config.toml
attn_scale = 0.125
bias = "none"
parallel_block = false
beta1 = 0.9
steps = 4163
MLP neurons of a small language model. Each row is named by its layer, matrix (gate and up: input weights) and neuron, and shows model dimensions 96-351. Each number is 128 + 24 x the weight over its row's rms, rounded and kept within 0 to 255. Numbers have three digits each. A neuron's up and down rows have the sign that makes its largest values positive.
Before each neuron's rows, "fires on" lists the tokens most often at its 100 highest values on Wikipedia text that the model never trained on.

fires on: ": ", "| ", "\n\n", "office ", "-", "– "
L7.gate709:085110135140105122148130111171097138103137167096089140133128118128122139069123130107114151117119129129076139137111144147116122176105143142113117122061128133143112121118136066109105132117133130124159136135173141112100123128121156120084167142140150123148120153156159170134163133159168126131157149104133150161143124139118116091087127131134156148176143122134152120096158119097140129156135123180110109095137150131093131161158120143124128109098082169134099119156154136125114137149163116146098139095152165151135158115157156141128155146150147122112108147143135156138114120150130143131105102117130161133112147112082119125121120150148153140140103101102130125124138133115170116154144077106095089105104111147146112135148104129118091133087150130142133159147081118164104114174156130
L7.up709:096159136182095181102149111134122100104151132113151111060144121073125117161088132157146174147159136124097130148139101158130110147120145161121086156123119176121118130108127137105135158128083107150125138082130150109150135094133123128128134127125165094117138143120144119103117111135123078138148167104107094071136105070138141094112140114118134143149127114121152137117169135135080171116144128089143125104125121108118161151078097104076071111146113134117111131147181118127086113100127109130126129101154122144138145132092100111123135082126110139097138177099153094105137154097158106152132139143097127131107127142155117098137168156149115083125137089096147124123128146117131129163136085121135158122097121143132136113148161124148158149098135094123139141146082150130114120136154133

fires on: "th ", ". ", "h"
L3.gate1236:103112124143142162118152095074131130133111121187089143144107115145142085163094145123102156116095126124129139137146161120116069117169130123107173111083139105092182144131150089122160102089113163099153121101166143108165109166124142149124141165129058123130118119155080129131160145102129147092159119140149155111144153130087135144173099092167136128113134156081142125137148121159146107131117135127147136114113113152146131154108155136141122122100086120076111067127114092150110176145115096168116115098107148151112167122168140129129115129149106120114114127110154108170156167161125123115112145150167142139121140084139114100109113179147142129138086157089138135076135109139122090094142102162098125112180126106099147127087136106114136080115120103121163135137110102105151097165108118
L3.up1236:126140132138129141127102128135137165123131094174102133162097118133122132119104109123097151114125130141125117103144144110116104138128094181128183138097114127127103117139147133112143109159130129082113100083142169102086155130153113144080129154076124120150114119147178154144089103138115121138133126116157145134105141105112144152136132096119153126156123141163119135175097129075094130161117132115097107120107077128122103157147145147155135135135122135127102082122140133099108077088151111141142146120158136145112125125118103132180093178105128168145116093147159121135154094162135105131094122134143174165141100113100120113141150096118112141132099129135123172183125151111140119132107157141112154123131127141187121134134167145147150095048168127137128165122127076169143111093105066

fires on: "(", "200", "201", "195", "; ", "November "
L5.gate1256:151112085092140081161126145114189129102130132129134143128081128094125097166128120138102107137130090097139120140112101120161145162149106103130132149115150126148143073128141107140138115193143109139127127151130169124106090095100131101115082150124134122104096064145121147098129158104158115132144147127160121109122113110187118128143161108101146144093053087145127130154121132118145064173127137140151115154131105128096122141128108140122133112140130097086122153133151111131141156111128089125102147143122110148129104144122113139098125142074147148137122119125097146142158107135146117161105162161137131129141119118100105133132148151141150116120112137145132130080119155119143127119142156069136143092115111154112154174138161137133138164177122182172121110137156145122117136153158155
L5.up1256:125133144122134118129131145073168126164143141164114107142114151143111132118126078161141131137112125098150123129160154165134094123152134161132096160121102126100110121117145138145141135099111134110159083129163142114147127133164102125139171092074127133114121121129127127094119141091094099129103159145123133092159121139175135117161177099106129137150099114151144136118124135108119126175110174152206155156161080145167117099101116129122098142188104137103132141136131133110102166140139098105115110103090101119128180118131153149114108112144123165119124105117155094155120107108149119091118118139131104147094163163108092154134133114180117170141122126095087148132119164155121108157135186147153143156112145143153105137155106132140154145153098126143146167137112142121111214127147075

fires on: "that ", "which "
L5.gate740:080137120108137111122113098158144131090094090139122132087091128177123131150151106126107111116124110118143138160144108138150142117095136154130148146153158121118158142159096098123093144165126139134148126080112140141127153087127097115145124130118143144144108128122125145110127131120143161165173134168137132145151131073133127139148134116136101140085131094139130160097118109152129113142124118119097101124171141159145148166133117126131109101111140129142118126101114119111135128167129127062130190156126136133119144151155104099102109120124153127109158114113129174122110098131199107137134136130166170147109143123147134179126147196107123105057137161129095121133168133149116079148111127147139143181099127160120107092125130130124103088186100144163090141106119163148141117094143117
L5.up740:098098139121121148120134147146088140138129113138133125147161114155139161116122111167098131145069127160137162115142135101094132098155136111147133136105130147100134122147150095119126167070112092186086115129133155148166123131153182153124131158117151143112134120149155176179096124114155098173113107139125116128137144163079096122095139110142167165159138135157140117130118139112127123178106115127090149141172127109137120108149098155141171132135118076108136121151176155160084129119153145140081107129096175150130103127184156104112098183155119145135119161116104096167172120115106109129139135120145140139152080090143133128139100082140100145161122149108182156104122116139161122126174134091116106138135128158107140101123093125125133121150157110126106105141142143118096133155143114

fires on: ",", "E", "W ", "."
L3.gate438:116142103107116084124162158136127142141141122134134130166125142138117159092112139081151138123102097183133122138131118138087115134106137157147147121067151160089102150099149092127130118121108132137109138149089105147157119141144135127098136135114091166113121119190109097115113157111077107172150128127132130120105180157129120155156125106110097139107105143102124098081132101108133143153136113128129122086151111152110145119114124141111131128077137155109149096108093092152122168092163106096086138111099122141147133075144130100115144144104153153133128141120163184105131149111137133133165133141119078147141060136120135102099128106159147101140064176130115147122137091128121116078155134140127140156121125102079088114096124122146172143124152141131115081139103147179150129149167145
L3.up438:161112141101118116191173120108096163128163146143139163186108129112135107124118112150125128123139112164161132126120139133099146147111160150110130124114126092130132142131097145079113065153095146117084119117107107149156153125129172118120148114125113159117066135165097151098146141138117134123118117145122145120132143153131160131181103124115140145106097142113117118136153140139108124141151111162158109131126129129135128117140114135095093137100153144119166085124122119135132129096120121100115147094110083115122132153118137099112153106115119129146144137167175124073136163126135141066156136129138090113130077129131124084145171122119108113138104147135134097116090142135092106121134151149140150134114109138135129099120109150145122144094120147114063094116088150149122134180174121

fires on: "| ", "; ", "that "
L5.gate1231:123094135132130126175135123144111206116106116147121107171129161160117114103129139072148109100148147128164120124140162146121110145096132215159142123128140115086115120132164090163128140147117120180143125103127145104152134099124130137111121105171117136148154131101168101128137108144145109152103134127163089118142138127104124159147162115119114149105158062107122133160105146128151128147100121128122120117135119099142114174155135120115120051129140114119153096108126191128158121102141122117106154145122138136116119147094128123109120139160116077151128173150124087151141175098148098159118115127121125203149159130088090150128129099122154101177129102167118119093142125153133067143101115161113127165056134152129081112104134085132114095115157150156128142175174129117135156132125130
L5.up1231:113167138138118129116121098160122142130089085104100156119093131179155133128091175123117150138156179095164166111099130097079159085149133128104136131125113125154141161137135144091093105161116153142122158138149078123131147169076182187138156157161119124125127138105128146165112155137179150161122150192130134147174105120133194116121146109162163114149149149160108077095115144145135137137114121060111162165115159129126117137078139079081124128163138113148126086135147117176132147090141157114120137128139138156139153139110152141090148132118129148120161169117123122127139137140162089124188145160122149098167126136170139094104165106110102090124158134133147102123145066169135114080145111128119132154115116129087117149118127138154071100187095157141132114160157107117164124128143147

fires on: "201", "200", "202", "195", "(\"", "198"
L5.gate461:153116127153128094123133137103140154134162160112110115142117185111146119117159181161168122125108116108136097133124109155107119145126131133160150160140128137113112150110106112109151102114130110171115147130144178114083107176113090118125069126126153145108117111118126165136105148130132139097158092142111114149145095105116107139141109110109138165122107142160107136130116131097128144120099108120140123193115134134109134113151182076130133116115138108112107127134139120127124142133123125110147102111083127100114146109120095171140148167092100118188112100102079106129104149149134100140119111122122134129094087095075086160118096088135166119093105111108121108081124158089122176138148124127134148092111115124147152122126141137166159172158184146110119104096103165112126155128162113
L5.up461:102110109138105137159117162109167124158148117145158137150156141088151119142156117160102129122111097151136175147148121181142131147128148070089077138150122117106114135151144132135182112137110118154096118134130131124098161158118113136130099151097105128121111099150137115110133139120132132120120131118144131071154125124106135110111138167109171141146121165123154189128139144149117130138131161132113112142110130110107093152184118109140185152102126111156087133142135121158119061123164127182154142097135105134127153118097105124166113141136099136075119119144110133112130098145124125131123104136149141143095114124142149134113112146135131110123137121122134146153135127150124137111149123135161164148135091058084114140095160140150133146165156167086157107113141094130134116079109140

fires on: "| ", "\n\n", ", "
L7.gate967:139130147155162121126131121113114111122127149119089153099092079121125163067125156111108093118157128144102153136129159110131154137132130150144108137116109120102101094121147110103141144121108099164102126131122109131125114147089137159168140187110166120118170123151112106106115099119101131121143124140132189147098119079116149120133124072128159084118167120144122150125115116114153144119146111119143146087091114094111118130070170160125142168125121154161104101036107147150150127120141159133202105106146116120116180156140132157100169202138128126161132169139157122156110143140129081185094138125101105127129153132086110089086144134128139167141123123119154093145094089098098128146148114128111105087127081109131093167139091140077109133088106086124127145122101168158124129169171117
L7.up967:102170178105118135107159142159119162098088163117167111144157111114112099134111120131116121124115138114112113158138154179172143119122096135119111131133053101113098113115143086164124136099128161155050126114117154141132155134104115108138150153073144144122148124095149097167092145128125133132143156110092154085162152136117137091124145120105154142146090114136119118114150158116094107163134138159149135140114107073109160126116083096132108145175129141115102147121153118089120134132115104138114143127147175124157151115134110155164098168147127134117153158113120110156122139117115107120162170130141132114104163173129155149107149136141109097145108120134131108122148119124121140095163109142154173128122141143131165166076145143139111127131116112140167106150156133152150101142081138

fires on: "that ", "which ", "| ", "Co"
L7.gate1092:164118154096137127083097149135131105124135082138119107163115146126099149121143100136136141156131139124107158107157119123158129155123140191124142108113163106156098144178206133143096113159171133155197137148147156111167161070119134130122090179111121121107153113124143112128174118137165117135136121105131082138092147159114160148123137151104120128153145096127144108118121142130107192140065108110122108074130112158148111132135131146108124114148112160102116100091120143137094167162102175080121107166127142161124125127098177099113105123147143100123185137116109154135117167148145145119137121156098142121152108145149140130114148179117142160125118136146076100077101106142140090180155117133104110116108143181104092153148120116111101146152158111141155129127107219129130148134131148
L7.up1092:097117116168123093130094102133152132169126116087139110165103135168152117146162110163129140154091115149098122160089106121116099102086147112150119112117149159075133136105146125076081153105107096160103132083141129153142114091149089135096112092149128159133103146110116099113132151147116114075096120144164092137179135128109109144139129139130178149104145144168110121138106143115094132129092092144111174147116137145160107126083107150107152125139124095127134104104153134126091120099132143133112157166140124141131130133113110135099145147084159128101101151113125121097135132162118111134157115107110128116118091130135148116158125077138115128101108129151103133129152113100145138178090129113138115111111114104105138133118140165164176112123121099135069124135155147136130098128158139

fires on: ",", ".", "ö", "War"
L5.gate705:130181113158113151137120158065150156150154134065132111141082138157142106129156126126128099126110155117130077109145098149112193116120117119139160130139152156136134152101151122104127075157121147152151115137099114181134098153144156104116122124091109154131132128124165135150126144083148150123160116121136136102114148169130132104143101141128171107061097141149148064157185121132151129140154118143100140120156120091100187111114133164102132134136155129124169163140135160127121133099156098113105096119164108132164130084138124145087152072131128143139138121100140160101142173128145118112160122137153138156120082111116156159109121147077125111121114149089111115100093137121101144110145124166113130149121103140095130130106137145127111143163192171125121078111096121139166163135093150
L5.up705:124105107135119143120151149126097121130149149074155114123085147150169158159149120154102165093147114120150133126135127109148124160135153131118124162129127149139126144104193134114150116128135110080102144139079113100119153115114138077129089130099128157077115124128156132051161141099132133126085134104098170131139109154097112079105111106116123133107131120140121117065113132086162123145140117134131142122120114144078123117131150157119102116117109132136178111142130131080141120110134122151066107112104100109128113118172104098121086077124133131182118165118132155111129124113158121089108125106122139130097094131145153096088144109147132153139122143099161092141104167078113198125169158170111101092147112160123163146126109157143113153106153137112098109107144117148125121146125131

fires on: "-", ". "
L7.gate1264:116114155123126114105158166106100145145096145084147153139122136109117146069104143110128128150117098121124135169168139148137138117128101105122168120126161148090136121116103121118128170106133124138122099098147139166107119146070079126118149140107089139120131102116143112133134137120123127118140134149125135087149141160120118138172115108159127125097143094107198111133175056168198100105133143171110121135145111111163117144127148132136112154102098139054106108116149151117116181098097109087144133106112163161145133096108144145117129117136127140066133143117123131139154140128112126145156159093166101127067110081117126128118124153144121162114083158123100186117130105169120132110123102169051170121103120120124128131112127094113133153158115146141146119117149159171150143135115116
L7.up1264:116128130125129167186166142156115115149152107088155137105135147104118149120118125146132132148136134099163171104139158169110117190132126089121163129104126140128099139151090103138131165136161148163132117118148152132126114132112138151156120120082105092152094103063114098175141148145138205156168113187118137095148096159093144126123123131111126134137132126121150151165144114146144117140109164120129102072136127123173154118146123125142146143138105145111109127144163151125156155137117123090172118120151134141141152129099106164128116197133115114139128103116112123123171142101122150136169132103153102143061145117100114140169095151127113154135129124116130168137103130148114093100095129146153167154102121142111124142128116142134109140114088118145140161126130183160114147109069127

fires on: "–", "-", "th", "% ", "th "
L3.gate692:133137111153145190139103144120158134133103111166118107123196108146106165146081132101172137116132078093124149146142154122125095116158102156128122133080163117093136139094128134121111171093098156146147084165162128124173139157125130131107063150110109133179130089127112120110144168153110103084127094135079144050167124153092147131124131142140194118126145109147139118113103117117115147132070127141135098110133097121131133139127095130082141118081134100120141131129145119129083117089133085148123158136141188102081145133133140127103113165133163164130105108134144099135135131118136150151148173180135134149100134106143118111112141178142128123160114109126124112119152177135132097102128141112105131108134119087128114105108130154133147151110145123105101158146135152169111096125120123
L3.up692:145131115193111153151134145123139125091158131158115120125088112129119086119183115134123148110108142125106097115126098127137106114113150105115126134143088117134141152115138148119125108123123135136118132138119096164182088125128114130121143128142087120114118127097102107129135157128137135126167097085151098164134144154164081169103112098135092109142110108132157127110157125159121100154163094124140127115128156107108145105152128164125154134076197134104169124082091096092118121147151130137164145070134126122068098128129120096138117144144092115122143134142178129139146139125111104156113105146136147142093131064095093127132116130104149146089160084135121127101123152141153101081104146126134120122126108109146121110082150120117148095122101091164147129124114106182139088111073077